From a checkpoint of a small transformer trained on Wikipedia: learned and rotary positions.
MLP neurons of a small language model. Each row is named by its layer, matrix (gate and up: input weights; down: output weights) and neuron, and shows model dimensions 48-239. Each number is 128 + 24 x the weight over its row's rms, rounded and kept within 0 to 255. Numbers have three digits each. A neuron's up and down rows have the sign that makes its largest values positive.
After each neuron's rows, "fires in" lists the words (lower case) most often at its 100 highest values on Wikipedia text that the model never trained on. A number after a token or word is its count.

L3.gate1231:162153127122132093124112142113114124124146151130146129117132150118114110124102154154136116142136124134144125146142091141153100055100110100119104135154124173078124131087154105108137134097133130134123073094111136099135088144120101148124171115099175090119149113142145104135143149123147106128120153130157127143173163136133095134134136135107129088109138159109130132119092171114140132117089128118151099143129133162145114108130112126107172134159122173105112084131102129157179115156146139096116163148119150101077106208139147133117134114123080118178115100104115152102146190157160138106
L3.up1231:120148104080117159129116162103146163161137130123142152138141151154144110127134152117141124132151132102098112114141126111133106101149156095123161169140134075139106090156140111118118153124098147117125154112124123122133101109092111138147113114157134118128118128146103097123173152138137139100117130145116092131093089129145151127110127114101149113117114100079144105104126100113123162134104089128110114171127163107095121100172143098129120143133149137086128154139100082152085166163139162116107088115109142132113138121091149158151092090165145114113121115140103150142092106137095174139
L3.down1231:164134112125132112163141100123128139132132136154128134120078140133138156181126126125135149174100157167164106135129097147198138139146072111166114174131139137123130138102140124141121135072093132129175135145111154131121157139143067137129149151127143142082107104104124157125105109119078082161137107136113106112158112139113133129102138137143095150161153174158148171130132165154135155141134154100110148112133110118131110104116124135093152114093111111156121133119100134114102065141122119180108144135104167113097155106147115098097150117154109154158119167129140145177152135117129093148
fires in: "by" 71, "ruby" 4

L3.gate468:127128124128144096118130134189124135135138144132142127117125094099108137135132110130109129156117158134159144169149164102125173153175109163115177123128154141174105065128133151185103137124121107128124125130123162125117142124151120145131125188143133147137103122160162097170112116134120145153118132143157144104141103116119068117107135110178128104135125126152138174139125137143132131106131093069133131122120150150131100121103129118158135135144120122111172111148167143121105108094162096136138171144104153157133127128098165122146134108122139100160149132101095115128128119091099097131
L3.up468:137122167089145089125137123115118118151131093129155117124105156142127099147142125127137157146090122174160133174167086148137155087128102173119128099087146107149128119131147146129118135126126115162096140145127148141123147145139101110108097112125169135142106138110117133121097141094128151163146125154144121157117167150120137116100157178124193120146158165065089134115089110096166101135169105124183119121139121134117136110167150148123145159162130129113153108111118100093150171145142128129144146119151171151090127149157128072105121100162111102097122157092144119103134157158146131121
L3.down468:141090142115110116130152163155143102135107111149134106134134120126134118065129140119150102050141106138149116110147140137166164155146099131142140145132149114151108088115125111142141111173125098111151104143144126142091150157134151149111127117147091151143143093129137120137153149136102135146184105135132106130150154126085136125109143121106149103120147143094139138148132149116136080108141141130102183152139119122134116137078133148143124172114150118150171117162157152117128148073101128134073130113125103149121137103116137115107116158142116180164120152108131130112122101133081103170
fires in: "all" 20, "long" 8, "short" 8, "hand" 6, "open" 6, "hands" 5

L3.gate1302:113119136171128139130088133127139131159129150084147138161117117097148181106164139148134139097105122131154159156149149151086141124087118142153154152085104103120102098142157120131100098077142107131091135113151150144118132136072103089148139150134117138144133150139127138137134150151129087154133121122151126158138118098120129112123107186138155117133084111187150160133121086095146090120134126141178154166108117185162121155169126135117102097138117110071160132140142100168143145149155124116096142143164149067111164119135117154151128110105160158102128159132110181147132095120131178109
L3.up1302:152170165123127122159088140112105089140150170114147158122145122090066155102150123074080148125113127124115138116141141067128145163113126141152130092177104153086132115116079126114132104145140118136125126132158135140123103128113169108104147135163123106135089119096116148142175157171122100110102121109145116143099155104080126147110123147119115141101105085148131115118134119108138116155135110114110182120136159103108168122138149103133162104124081154114119125163132124145172164137159103125116115129133154102120132157113156153117164129119105166129145137135166116142093093156152177128
L3.down1302:142114115104141149098115077117142135129091122129086138125138119133125127144162157105114149180130133118158134115131098148121151153116121095167128094114110147162128143118080143122132101102112085069091133137138166105128145133083149107097104114142117132093110135121121118176099141164149148119130162086133142119115109072157113151151146119142184109072149140124158133120148140076140098145162131124130129130146139158113108121115160163111131119152115105164112084116156120155157181093117159132156098130147125100118111102129137135146146153117107155130149130114125124123156156117164153110
fires in: "of" 48, "several" 27, "many" 12, "numerous" 5

L3.gate724:148184116117125159134095146138144082139117149127131104108126143113130122127122165144148173118146117144074124132123120125155157108125130148121137178137058189113103106152118159117139150180151135142173158129105113149105118132084112081135148114118113151067115136152113135126186127139116109098119140100115094099115132133136158109176102142114090166142128086128132092100168118136099118146141087120146171103113111132124141143141104128167158095112091130138116093173132144124131094110125125150160093125141128146075180138116133132124169114117122084111156105108135108155147101122157104147
L3.up724:111119094122128110144110167122136120148118111108128159128145171126157131121119120197138140128151111138119142142148135152100139150162171113103126135088134136093117118100142135133134136161107152102078118102140131149119189109098130090128092152121152123142154128146145112110147134081173126175127140147160155138140143132165110135121121148118114106151104108154162096102093158129121096127176143127132154137114135115147116138165129165119120142125138082092126121166154080141136114114115161097133107182123120113139132126109132129124113100105119104138131184126126089134125151123108087131
L3.down724:082135129133157120098110092121121133132086148123151126138140123182124119090132120103092152101157112156118132124118075135139143122096117153096149167150119126125098129110163196139114135113117133126127125127137079115147107114130117183140137156136158096082134124144128108155124152121190130091132135109148089149121121170151127109102141130164080169091114092134147162168130124147150108146107141141140170120131118135102127103159132151112101122113158173154119101118123106130137136156094137117106104124162124106126168181088147124116127141088120123138080102151160082139144134149094122138
fires in: "more" 36, "rather" 8, "sq" 7, "history" 6

L3.gate1053:147149130126131094138106128093096131178138114108170124144111118130146110137165150156115133148139149165096117126128178116119185145139111135179124135124111100120105116097111116082131167122115122150130144098163141118126104136129071075152183110133122151113148161155168155111144103123110114141162141129118129128099103145105128101140139144142161124136098123146110101127106143113132093108103128115175080098150137131170159145153102136153092120158079115117170132184104098109105143147128148172133117130102153112147090118149134164107110119087162159105098108125124125173138132139149117144
L3.up1053:100117146108104103123119100118106123084142087126180145135134152120116099134108119180147123129141153146148121105105117091120116101128098176144074135133092112104175127156140165115177099135117113134125128130146156116142119150103137114149114124107135103139125122117103129083110113087140119114109140143128094150098104135170176143129156133102129116114113133115129134156144165068128144106126084106099139122090135144121134152069146110161165100097150147139102162122137124163131149106159114112121118117107115124115156114161139107167122123110118143120139162179119110146124113158155185134
L3.down1053:115095132153119124167163121135171103121122131155148128114120145152109134094136105113134135062170136096116145173085143183138092150125112078128092138171111136148109094074148130128110114141128135185127129161120094143123127094133126125092170142143117130116140118129142151134182140179136108123148123112125127133141129148129102144112127139136094137137156116145131133130112109159149108135156133134130109137134105125150125100168134173116072156152103106140158127141131154124121102113159155140132138136167145109106081121099181138132145094133134121159137119148140104135102117148078132099
fires in: "time" 39, "day" 18, "family" 9, "years" 8, "days" 4

L3.gate394:138150111132084139109128133118146163121117097158148127116161158102116106123134146144102123101105106124156136120183105134092109134113091124102130140137151141177108157143148126127126126173136139133157145117177152116144101186119120111100180176059156137133117099119143096108127139111086134126152124127076137170150117172107123118151174166083105103115114163144103158118119095107097106129119126119118103139124137131123177149159080140069142107147129114123109143165155110125108152138142183124123118107139150113112179116131134112103096136152125104126148138142163116111119177161141115121
L3.up394:109140110124095145110103123126139116152137155182157130158128148136142124121127109134094143129090154127133132115143106183145075118152111130153089152123113147147077104100134102156110123129126150151146144145111184152160115157149150125153149163112103115137109126068136141078130161129129092129174145112146128114115159135158111131100132150104158170141098129161114152127127093096132099158096142127135109150119113079147087182115048135128116101118117180104148110108157166105129105122141155144157165098143126152158140110120159093125095147120126149152139132103111093087144138151150100134
L3.down394:104118117138151131097100144125114122142088202128118095099144129133113150163147125131168150201133098136136127110113118142104133089144151172163093111137091106129129106120142131087097145125136161124125097143152103108130128127112143171130130118108115125148098123113139131122094157104164159116124133121153157176092147106127137121145153157164081153091105143145182132163134125108121143122107180119109169111150109115116123125096100121127115159120136154166116129105115129135083112107133111123162087141098121103125118147136114124122129153130114145159099111156126144124121153089181119130
fires in: "this" 41, "which" 27, "whose" 9, "most" 5

L3.gate860:121121104140129154133144176099088137115120138092191128077179130146107119103127106135126093073105124149116173133162168129125142134112128098121144142171151138125119166129109115115131142128127138131094134150163147078154137098120162103129121129102132160165115187144098089127128172091113137153108080119166165147109144099104091142168085124182091110111117133112080109120159082149117141144174119112107099124082150107074151136143147114159128069116139097130121126117118096098072073112186140085100121151122122100134155112122144133130128124133114123122100107121114139133153103119132119114
L3.up860:152118158151086133156069146110078134138105119088117120125145125156137144112132132105135116120128092173085141154159109135140132098142076113112119108181130149137086129151121142119107163157106169156095134128156186089128124122091114098107137115130109123138121184124115147122097159133144140160144120161137139119113116114115150142159098137138061140117184139126102117145132130125084117167141137106163116117142108110132117129127115125137149105160141103110172119130145095154109113086134168121143110165052126131165149136122104136130108093128173114122120111138124149140115104122154097132
L3.down860:119112117118125123119112140085090139104130111153089176137127142159108130153150120098104162157126083116113113125136083149153135137158102113145105115122150148105092127147126126098157157152116110122126146151120176131112107144138127132093102142152071153153104115127133122110084171177133162127127140159099131157093089179124151102143138146144087086164152133111143117171147125127116139109111121129168115126118132152143147138113141119142100104146121113077097155133153110112156164105123118099131112176158136137143142112125108139132100172106137108139144126117119105156157129142101114128
fires in: "is" 61, "are" 27

L3.gate423:132139126151131118123157167174136147098132109137140132091140123163134145137121138142115109115121167186108102173136131130130109108117155086061160163121156110115131118111134140115130122108121154144142140174124143168076140154127106095124125132115129149166143111104138125133100121135154144139158101131125125097130112105159138116108111136135116116127106132093171144094178117137113127132126121121094108094175119128104123142118111154112102134119109122153153161145129145127105086121089159158186106118113096148112076117077130127107145140129120132146126130122096133139155098088135128120
L3.up423:127133135095147137138112095132121182146113124097142153117138126146161147103148092090099117125175117130167139150111087118117108176175121086117094169107109138116134134126102158121143130163128106100130155146134116195147180138121106144156122159125144135092153123113148126101107182109111123168090106142142116166147123146094126161146169138097137100124134123105099126174140137099122151161148123109133103138157108178106162118128154132126123142133117083142159109163121142113126152104115142141154132147128137147153136102108120131163115127122167122095137133162177126123093123182141146146
L3.down423:135128134116139129165129121137105100121124155129151120127133130110141090120139151122134112087125122121114120100107094130108144157144091151155159088122165088113132113132139098155134124133156131143121121126118137110132140116149133157142131139134125124125104129123114126127129145105126129122100131130129099152122108148137131173115108112138139155122134159134105084149124143125110154152140156107124172090121108120119117063098122153128149129144124085108136098143129130109106101104124105139084157132105120122098149129131138119127115182148145147130161109112125113134124139117127144146
fires in: "up" 33, "out" 15, "off" 7, "away" 6

L7.gate105:102165150152123138165145114182149133101177157145131132124102084098151117128110133100135150101142159116133112126114146100171158101099128164163169149102136123090147170089150055117147112187149136088118143103148116073154105167100099103103157110108117093132140080124156114116121126121124142113146145124113151124128125163109082133140116158128166119142127096108096120120139113129152126158145107163139144108142115187131166108152122125112100098127100133139099154105117111130105140132108119088106148119149130139147168161145135129157099124111121123144117140122176123136122160081105154104
L7.up105:139131089129098166133164117181146118089168149134154113139146137091148158112165128123144157104131121153141125166121140099176112130117117156162090132122125120119134104139165118089092117177108108095100127112113125145174145120108118164076136148111122143137112123145101135118110134104099147123142147096092103112099093141104139101127084111115114137133124091105120102130130131165155115088120112117136135164147122170123156113135169145142106123139146165152147116143080133127145140107129112169116154173164160111103075181112129088129125139132080123112089098123120113161098140116123109139
L7.down105:134077160108113126146136146133143133129138142124091096109145132116120125198133114127150096190138109108140115147099130092145158131135161158147124087094085103117120109071132105146118111163129132110116153122143081128050139081140141147104095087136118118121113119165175120129068141143119121120156122092112160128105120084081149100092112132114125141104101100131114130126129111156111126105112180105167149132132148121153121095094152174139093120108161130133123206135166085116128155130155053144102097129141162110104148112126132111123131129154152131101103113128110081144141175125122147152
fires in: "can" 24, "may" 11, "is" 10, "are" 8

L3.gate652:137108102129120133116130114132119119109136112130119129175146138150135100119124146123102127117132141127122130150144194114112151116081090085125148164146133116128143121114120148096071121119148138140143126086125129123217165127113128100150123154099161176138070162117161146141125124096122139090089134113087135162137156105147117157082110164138157138142098125149139161146170159104139161106100097156129101118115165165129084191099123090098135128109091164110135132097139067151137142102182101117099117134149129127175119169091127083132118111094130117120142099079140148099116137156092111111
L3.up652:134125128157158136118098132113141153094111132078162143158145113134184116147137111162155101128143104132118116170143130071143087131075076157122122142090111134142148184070107148066100135107161110141103177136095103173143073133126145138130140106103148179154126164183124114144107126164125131136154155108171094119100086127123121150116135166154133081140151097158139123140139139113141137134170111121092145120108137134135071118131126089109138159119121100157140128139154105122136164140111128138114156105157154089151078127129120173162141126086116137105134107130103143105138138129131129114
L3.down652:117132122069131122157146138107157143120170113148171132122121150130142111175159123158183164140097158133133126089113175133154135132115115170089114106136133160122125074125116118133117151109133086150141145127140142140161120157160106123152164144131133112163159128092152164177093141137113120097107105156106109099146150129115105099168126150179105118147120142153151112123156147160120123115157108114117142164108132156152130138123125127150163121112127108104113114113140116096164105125125126140163105120128125164112135101117148121109144089105154169134175140164108113162148116181185148102
fires in: "election" 18, "award" 14, "cup" 13, "championship" 10, "medal" 9, "championships" 7

L3.gate331:142108095108126131098161124116132109092129147105129109127190125131101160133122133116145141112129138165111124103123135149112151116151123111094151114150046145121121144096102093109161157122059127083170148110088136119125174091168144088133126107106100082142157154114128083145123123082100094131119129133139149132124107157130133181190121099118113185108091132113095170095170125155121112137171123121104169082122115108082111083081140125152124129088102089129137147193159113159132100048154120160099120131090118134146148140134137134113118107107138095096154120100122143063140116109113100114
L3.up331:106155097142112148114128084137124136112163102135131130155176129101095106110120177092123138130108145140137123157096110150094137143150122138160118125096142126163099101129139142112194114128110136108124146105144107121106131161128115113140151172124100108111123129116176114121144143104072142130109086098109121138101139113143110117114127129099112138095165140155096138113166163068168119108124147115120094164160109141110133141108095128178141121124132125132143138094089135117134143106089103128144165137096156102168121142134134148130115143133137130128127122148143098173105123116134131111
L3.down331:143164136081106118127128107138070147114149160192154140140131133126108148139138159126178103170127151108089130124108151148141087101123169112150085136102162114134149123103116076130167143128143135165172132102090086112122102129094140110157126126119102158131098164117131159112095119101153152083130157141105128105094104151135118088146154109159103100161156117146152145067126161170085152127123175138139129190153135132137128117148136112157115079183110086116146106102150116108154088129134131150144102142154130129159126086141111139151120096164129118154132130170095115114138137161106173136
fires in: "him" 35, "them" 25, "up" 7, "away" 5

L7.gate1047:108122080110118122091132090130126060163097143133105099122133083098122153123127130082106144104129141134119110137130119164102128075099126104140097156163167182125128131150123128150120101185099092104149172105146127107163095096115117130092132120095119125108130146098122100132136143154074125129116108121110139086095107160148151145104132059157125144114108123122121119121163115144158123104129132153125125088174122163092144102125135142143105110154143098118161100108140143130142106150089111187141122132130144141111118126144106119094099132124086156112143101164135145129160165161106150144
L7.up1047:114102164117105182142132126144130138152134151133159104114167102168139138124073137166161136150104134170103131120134120105158088120161136163160122120155140182128128111156120152143112139168122090145170141095104129109152067087138143114099122161157163113089127117151159114085150127174128115102157161158142153115134180141134169136095156143135095139098133150124122131141154139194158088164083149127149118109134116145063137091071149120136121130140087133165167119122138136125119115098120142127130169153139153149151097114153147092114118169133134135141114139117117143161151127157096135175
L7.down1047:140154120118138113159101118123126133129162164126092171147160155126133162197153155147141095205162114111145135118126091068105134144130146117143117170119092147145121090134164087130118054153100136090145137125084128159121138143139128117064135128144140121155149130145107147122051131133125083139125129098131146107127105127107138091131142144091098100112150104109145157119131129183125134132144092151116107099086174120168091133117105150130115139154120067152109176149154134118095099179129143138125141145087142124085144159139125145134178168173132097142122112137161112143122108147148149070
fires in: "and" 73, "until" 5

L3.gate200:152110143167097159144141168157084115122154112132159130148164122149132086139139063153126150162126109143080121145126121125142145178123139112124154169115201155125138109164142117111134180160118122128136086150123119091113117112137161140122090126120145133118167133157175132147122139080115120154153122155100135131126116064129127095113131161149115130137076121113160148125137091136138149109113174126114094088149187073131166106136098132133112147150132143148120124181150146097132134094150105134141128146149134133142116140173104152114148101097154102198138094134138134164162107155106115140
L3.up200:143172109139157163135195170104129140143145154156146089127166128146127173168133107122137174129134142127166175157118145155167129161114114167103112080138091133149146140123136085126134153122139090128118116140131152108146138175125118130094139167141134137138097107128142094176085154067143136171120095103087127156133190100138147172165147093128135149143118176137088117108111137152154116101117116165163102117120109122148132091126144176144158114109128138114118123150128092122092141074127107133119117092142128106156162126151096119168130134107080117145121138121138131119134137133155154171
L3.down200:110184150196117132122101116176131117131116078120118102115103129139161084133116141135132116143144102178107128129145176087161095161094099149137117110152135095129130142108123125148159147177132146148146110118123124128112159095127134141163139123123091104164107166164189142128109151137137142144142144104154131159134132141125121104145148121109124128132148100143082120102116116148079095095144113119127159125128120125103131152168116108118132112161105135114139116131148131132136099140061112145132132141134134117079141086095101094106089141078126122104136088124145152140128091135097102138
fires in: "used" 18, "returned" 15, "command" 7, "ordered" 6, "signed" 5, "deployed" 4

L6.gate331:100070131097145117147117127113116128161100123135163121153127102154120117100164147131111095092145152141178097148160163072140162107111153129122158117082117120088159124183072128128108105159088126108087124090136100087157109141113136133163128107102126123133161121130109123157145126138126135175123093071124116110175170110165126116117122125146107096071121125101158124093128119082118107158117151123148150110137150146132157137102168134108151101096101153140122141122125122195128125116122121134107148144118135101134111123127173118125139097101156138173116136113158151153126162136127155164
L6.up331:128086156127118095134159162125125089183101122100144123132162119161129110125122115120091109129112151139112109107093131133118141125097132128138130135134118141139148115149141141155094124145083137122102082151154156094130099133151120126129153144106191139124098139132155141113143162119144126126111095127063123110129142084120123109128076156137098116117115141134127182133081117134184064150127113138123162100120093125109190146117089146120106128130115130157173161109120106167119099103126137104121135162155135093153125096138138138124164120107127119152081146115156162134110127160160141123
L6.down331:150139164169116120094094112126129149147084118147133166100128168156144115155144119121110116168109143110135105097118111176155126119118087121160106110126146152152157075181076163136112162102130155114098122140114125110106119129092165149129161119105120154128124133137131126143080106124148138119130156149161146158108118104130126141115093134112120123112144143083161121114111147116157111127150158164149174144117125122157122123099132186131116141139116103185116143131157122170127202122083136160127109102165152115107145116094130136113141092138159109168123131131151121154175152118178116119
fires in: "other" 20, "various" 8, "many" 7, "of" 7, "several" 6, "some" 4

L3.gate262:160098117149154107106142143150130103153117093133136119099137085130132161140114158105173150130115134173138097128106133130112104168080167112106105118092129107106109099116100132132141140132151108110106118162108115126144140150159094147106124159126162106165158149128100119117141121079109117175137148111083164120099109121115111094113119136124107100116124158098156130103087139113123106156135130111147149145164138133121129147147117112081128149110128149148124130126125148143123126125146109184068119174122130096163158117148161125125128134113158141096135133148049147172165128121087139149
L3.up262:129132141126135123126146135114113143128182109153168081105142127116120150112110154072146120127101111097124123121157149099157163187084167103117101105146093173141132113097134149118109113098172133105122172165097116100161110126161166121124149146119118103146158110140099123152135092090112095123099091129093100113118101138121150126113110143141100111151075113107072135104135136170108099147141137118138147112132094133146154122140142114168110146128144125140109116103116128140117106086133121175121102150110130141166149110105102157142110110064136127126120116137087110125162110143078149182
L3.down262:144175153125161099125113107113102111097142140156123106102133104128144114183125116109118118199174098128189146139118164152170104149166161080088159119168152084126116132125141105133137126134135163129160102120140161138105131128147140170134134152116105130126099121109121205136090127095145115114152136161128068138180147085143172147133140127165110097183153085141181138133140139112107110149159126133103147133109132121114121150160134141133119154138101151114126163123149187126135111142093115143131117151149100139147103129160183106124137161127131145131133073128102099143137118126175126106
fires in: "lost" 17, "named" 15, "used" 11, "added" 6, "created" 6, "awarded" 4

L3.gate1057:111137100145154133134085111143160085154128092082091103099124093141104117137169186142149122138134115151167117137097150120132096111101113170137120150154128085116133130134157103119149138139112136150123136133119166149120092142107100126123140168115149108072136121143126139099150124155138127164142174145129121151131134112146129114177164142114143133150130132138110129138149150150111152104152151083106156162089083141136177133126115137101105104101116197084164127111108072142131132174149135122120123176152126144142094130117095080094143114130125152134117075152090098142145127102173151125
L3.up1057:114156097096111140142165102118150149081140145093107136124098156097084122124114144115133130113142144091161152147099132075187149152157085155130146133094153135137140072111166151117100138128098139140093166153083155100146148136126155106132131115158136126077141131099127154128118177097136142132145117141106177165152094121126129139131156132205127153097103117145125132167147092078104092108127092153155138104116109128123090141104113125126125103118116128125093149108157147124135097109158131124112148123089096115121153139143130146113130161177110117125139105097084115092083121069105143152
L3.down1057:113069133120151178124097124118129109128113131149123142135104133117151101146143138141168141189147134126143107156112140143089117141139125118117143134168109117145143181163103075125136063132142162117120106103156141139130114099150112130131097142147112132169091124096125160086098127136117102146091130136130134134114156139145116154197133085137163134097111111100159115087105183149159179125121161113142107114121145160113116108080152138155153115142093134120110161124127104149108148094125124146148078111163118194137117126192144083138133143125164128128129113131086101104133123132158130148
fires in: "a" 70

L3.gate391:133106082119137147138159160108147114109112121095112129146169130130130111118145152109121101100134077137162144136160176102099120114121126151134143133112092157093130146168117134111106147137098147140110117131093144091149133106131107126161121158163137149095131118146155128078138132138128172145158104158142132151145110124120102124134156140120118135113107080140128140115119122098088123123123133100106131125119137122122168167142166123102126120109176142073140145108141107131123140119150152181098174123104134141105164150159112082143127109088140111101106078124138104111116124089152096128
L3.up391:112137124159127178131139139135174129116126124089095090155161108137107193119146195114146134103121112122154150138128175107100129142109122096102134141114111140120147099154157147133114135127090150134117134159097111102116114105132107131106130164151166128076146089145148104146164100121136152103152122135138145195134143095110079119166169128137121157141083104135142139119151115133104145112136119133120118125091145118114154140110137134133122072098149175134136137140116127126128127083137140114095145146110167123089141204119124086130147136180116071141142095104110126156133113099137179129
L3.down391:106093086124127130096148119089136113100112102175090113126110135128140105196153107126126131217133123110153125131106149143110110132140146131087129116150124110143144171168118103123139090113162162107108107111122123146102141100145140125124102140159077156117110127100109177083059124151163140145120130127181117134087104157157118170122126105135105112104134129127127097095121160136099163135099140130151133143141169133118123111062123147151133142159118134126137136098135097139109146122137144148126113137143110172123134126157131101136115119114149179118134116154099088112128123098192093148
fires in: "a" 85

L3.gate1047:119133141170106135120102106114145146109157120134111154122100113150086091087089114130087147104159136140155129125141143124134166134136134103081169096117124108116130151116108116112184126144061112125108155162131071136086144153117131125106166122125107114139143148132171111154134100141110145169154077174119163126125109146124166099129109134122152116122087133153176098111127118126125160100165069116104107102133143114093127118104110130113099070111095128165128160141152120151136145102102100123126105110203099089134123128095091130132119141127075119142115108118112123117124123137115133121
L3.up1047:128114136095163136108158158126145114123189173137113154164146114129108094094128154132108102131112135172085117113183099077120150166168116085146115146152122171176116121175130116122092109119143106135109102116134138159144081093139106142150128155123157118144155137142155130130119103100118125148120107159102129135090133127148119135114106146107118167096115166151136129136123156086176091171118103119130165134131133128136134120103127113076078129141121126159144109143174095119121114111138113136095109139155127117138101161163143145151102122125128113153156176121145135146113143140089163124
L3.down1047:145141133126109162087193089105095101163107094138076155107151141168119125184131162133116125166120168149152079095129112130116134129124108133100139106100139143116136121114163150099155146145126167162161115133098109134105144132108103117126101151118109114118150096135133172168065137103065115105122117139108115119148148116101139112111102171109148090134121147105077146139161130149157107109100167080130117194130122137110130150186140117163134146106135129114103139106124145123140132140160127123145141166134129118131130145158119117131153104169149135099145119152119082081119143144151147108
fires in: "african" 15, "congress" 9, "azerbaijan" 7, "them" 7, "others" 6, "hindu" 6

L6.gate1176:179175060148127085122138151112093130143080137108174173125121110124085144147143136176153171128136124157140123153130112140122143112127126097136139152098119137123106147114146108124159090095092110151105123135110127092149125127136128142125139150154146141160099148110124096140132136112122095141118149123141142119119126124123109138146165135142153060093143134103135127114135144082130112092136108113107144144155086115153157161110172087149134142127147105151096133105105101133139137101129172129097127149073165135144131160095165135154112143130100088118168098145114143178117148117118154100
L6.up1176:139128080155134088105159106129143127101137133123139144159119184160121080135129146145146175115110161149085123125129101103140118126141128137117111149094066116120123136125125113126144144151150097135104138125152161131151100129124104145090161123170140130123105124113091127100123146093122160121143129157180125127157115100119126084138139141161133178184147114117158143161137108094131159166168075124099119116124170133163114146143146123135106168140132131109101087146098120126121106148115127096115115131141137132084110153136178126138122132141143117135130140101087152105123140147091140128
L6.down1176:107093115140125135131156157082114145138119115123096132185111064162115153139144123092110136140118162145124089088152099122157152108082120113148126176115118108119160076130143128114140142139109165113162151115122155107089149141120151129123105106155128118159132131141138147163117148114181145110158096084103141124108152101149135151118150138120115120172120114121097120127131111118120145094144116129138107160097092126118143176151105147159145075158092124085157108104131170159109098121145148193174116136125107122156135129101143118127154105090137153106138097134098122149089164139122140108
fires in: "season" 16, "year" 10, "day" 9, "november" 9, "time" 7, "february" 7

L7.gate65:118121090112139106111126127176091129147123131114078174102116110117140130134129070129142168112088107133079109140134157092163156137129127113120114112092072154152095123109140122145150116138122145131109104140147126135112140142076133133090138145106119142113141143143166095132124131098115147113094133128128153122118095160085144101138137153158166150116124119151150119118184128098091135120101139132104137166132115169134144106127169115114111101117136106175106100111166097138108114079124136139117144138152125107115130121151159157164129182142172092120171152124119124166102133108119073141
L7.up65:125099123097103122106123103142107134139135095093128170090144144149156118116113083092119087137126098120157138105155107138100174156137093134190087148115108131128147150171153088118089110124134146159114110147126143120105116125136131139135102124139126104143110143122074123125119158116118154102103133126147207180079142109145132137096123124159129140115098100113102155094160090108154114118133106121139111119093135102151090144156155123132085126152135135138184094104162126102124089093099108136139130144120122095121097082111153091144149148154106144107155100108135134105134118135172115125
L7.down65:112115118137137125103108126158122121136140101110106176115095108107142092143118156109106158132133079144125088164114096165126128118112134173143101142107113128147103146172130096118132140140096121108155100134132147145126162138136104102127130135113175165143099096155123133112150127117102139115120155128137123189123140155072155110103113144109115087123130150109132109100144147132142109124111125129103123164106118108187126124114116129148114113100108158111099141095065118100156143130124117126112080133165145126129102121081106114154158136102175118073092125176110101115144128152144134118
fires in: "is" 31, "been" 19, "also" 8, "as" 7, "the" 6, "are" 6

L3.gate1223:105113142166182133114164160113142120081087128155124096110118170136117169124158126108135110103125106139089136097149141104133135134149135111146123153151118107153164190143135151083136119156158182101137120170137140127170143138179177096131142162110131144152093130103118138130123129135123157125133133103171144132108142140121140162145086146125146113089113114115143091099159113101132118173097124152156101123117149114132143152144161109197136112138160133167095155147146118111110113117150115113146113120118080122095157121103135133120113115138155135102123095156128159120123149149092169132
L3.up1223:175159141115116103114111130139118140141107109120117151151138129154110115141129092124125107121129105097105138099136113124116114139083155116107157146129123150153136145127095123160116139140078140116132146138129157122121077136148161091133147141150115134160132154104149155157100150102134170124107102164152103150126141104124137148126131129151149125128146141120113107125133100137153106143109117120097119116140155154122130157169130144121144116137132107136144142097115142124173110122146155149149126149126122121186140133094153118146160087139126146090100124157134100145124104173152094119
L3.down1223:093113123156150094141116157128102162155104103128144103134165129110110145119062109118130139070142083086181116132143082152138148150140091083143145131103163123156120112115153146102140137081091110119138153119130160167163103102124130110134087105112100150126115155140131104128128109154141115097136145131106132158096126128116137119116137150137121149158129169145105132137133139131124139146116123129154162198132149127104135130113145145061136125169135110125123143136133106126161152104126119145148082173111138100120143099093095140128116131143122135088152130143132110129119112172118125127
fires in: "is" 27, "are" 16, "dam" 9, "dame" 5, "damage" 4

L3.gate148:130110153130157136147146128075122143150119110191121140108134100177158121123132137093121149148111117167149111130103192115153104117137148101129133164121148087125132181155133129145093122120145113112127111126087106145125128181112123094148104112165155095147135158143158122130171139158108103133135189156126088134148125135130114194110127097145139113128141109108122127118164178115122103171102129097114133104142108132121136126140139109063155108100116134119124120178143121132140139104200106160098165110127139117148157146143132125173133110128129099127093129116112135112090111117070178161
L3.up148:141126093111095136143162138091152093177140149142114162128067108154185123141141128108086138118136112140123114093097131117150102149088098116178144138134136104112137160157092129116088107126172135146134112108110135119153098176112120142122152141124169148130130165108131114108117139095133091146155143129110115152130138139093147172113115137156139108120100073139147154096129113135113108141155081086128110128107145137125147135149154076084154121159133122100095096170141119126098105144179150140126157145122125158116104097098122108129149116089132141143106134112126143130113144124114110157
L3.down148:162140101112127108125103165108130129113136142131109122138085135098109127174133103121132165234119113139137135099172084135176149118124109062129106142107133132114128115148182064109068099113130104120120161139151134120138129160100106120105151121122077122121133126157112143072100164159142106147141104181097078130069159111116151068150137138104169094162134172128202123149157139112106137100109085163148128109112139141128146103114109117101142121130133133113113117129113131111111100156146110158142150154143142149122172167089115104091143107133105168112105133101117154144134122139129136111
fires in: "by" 84, "with" 16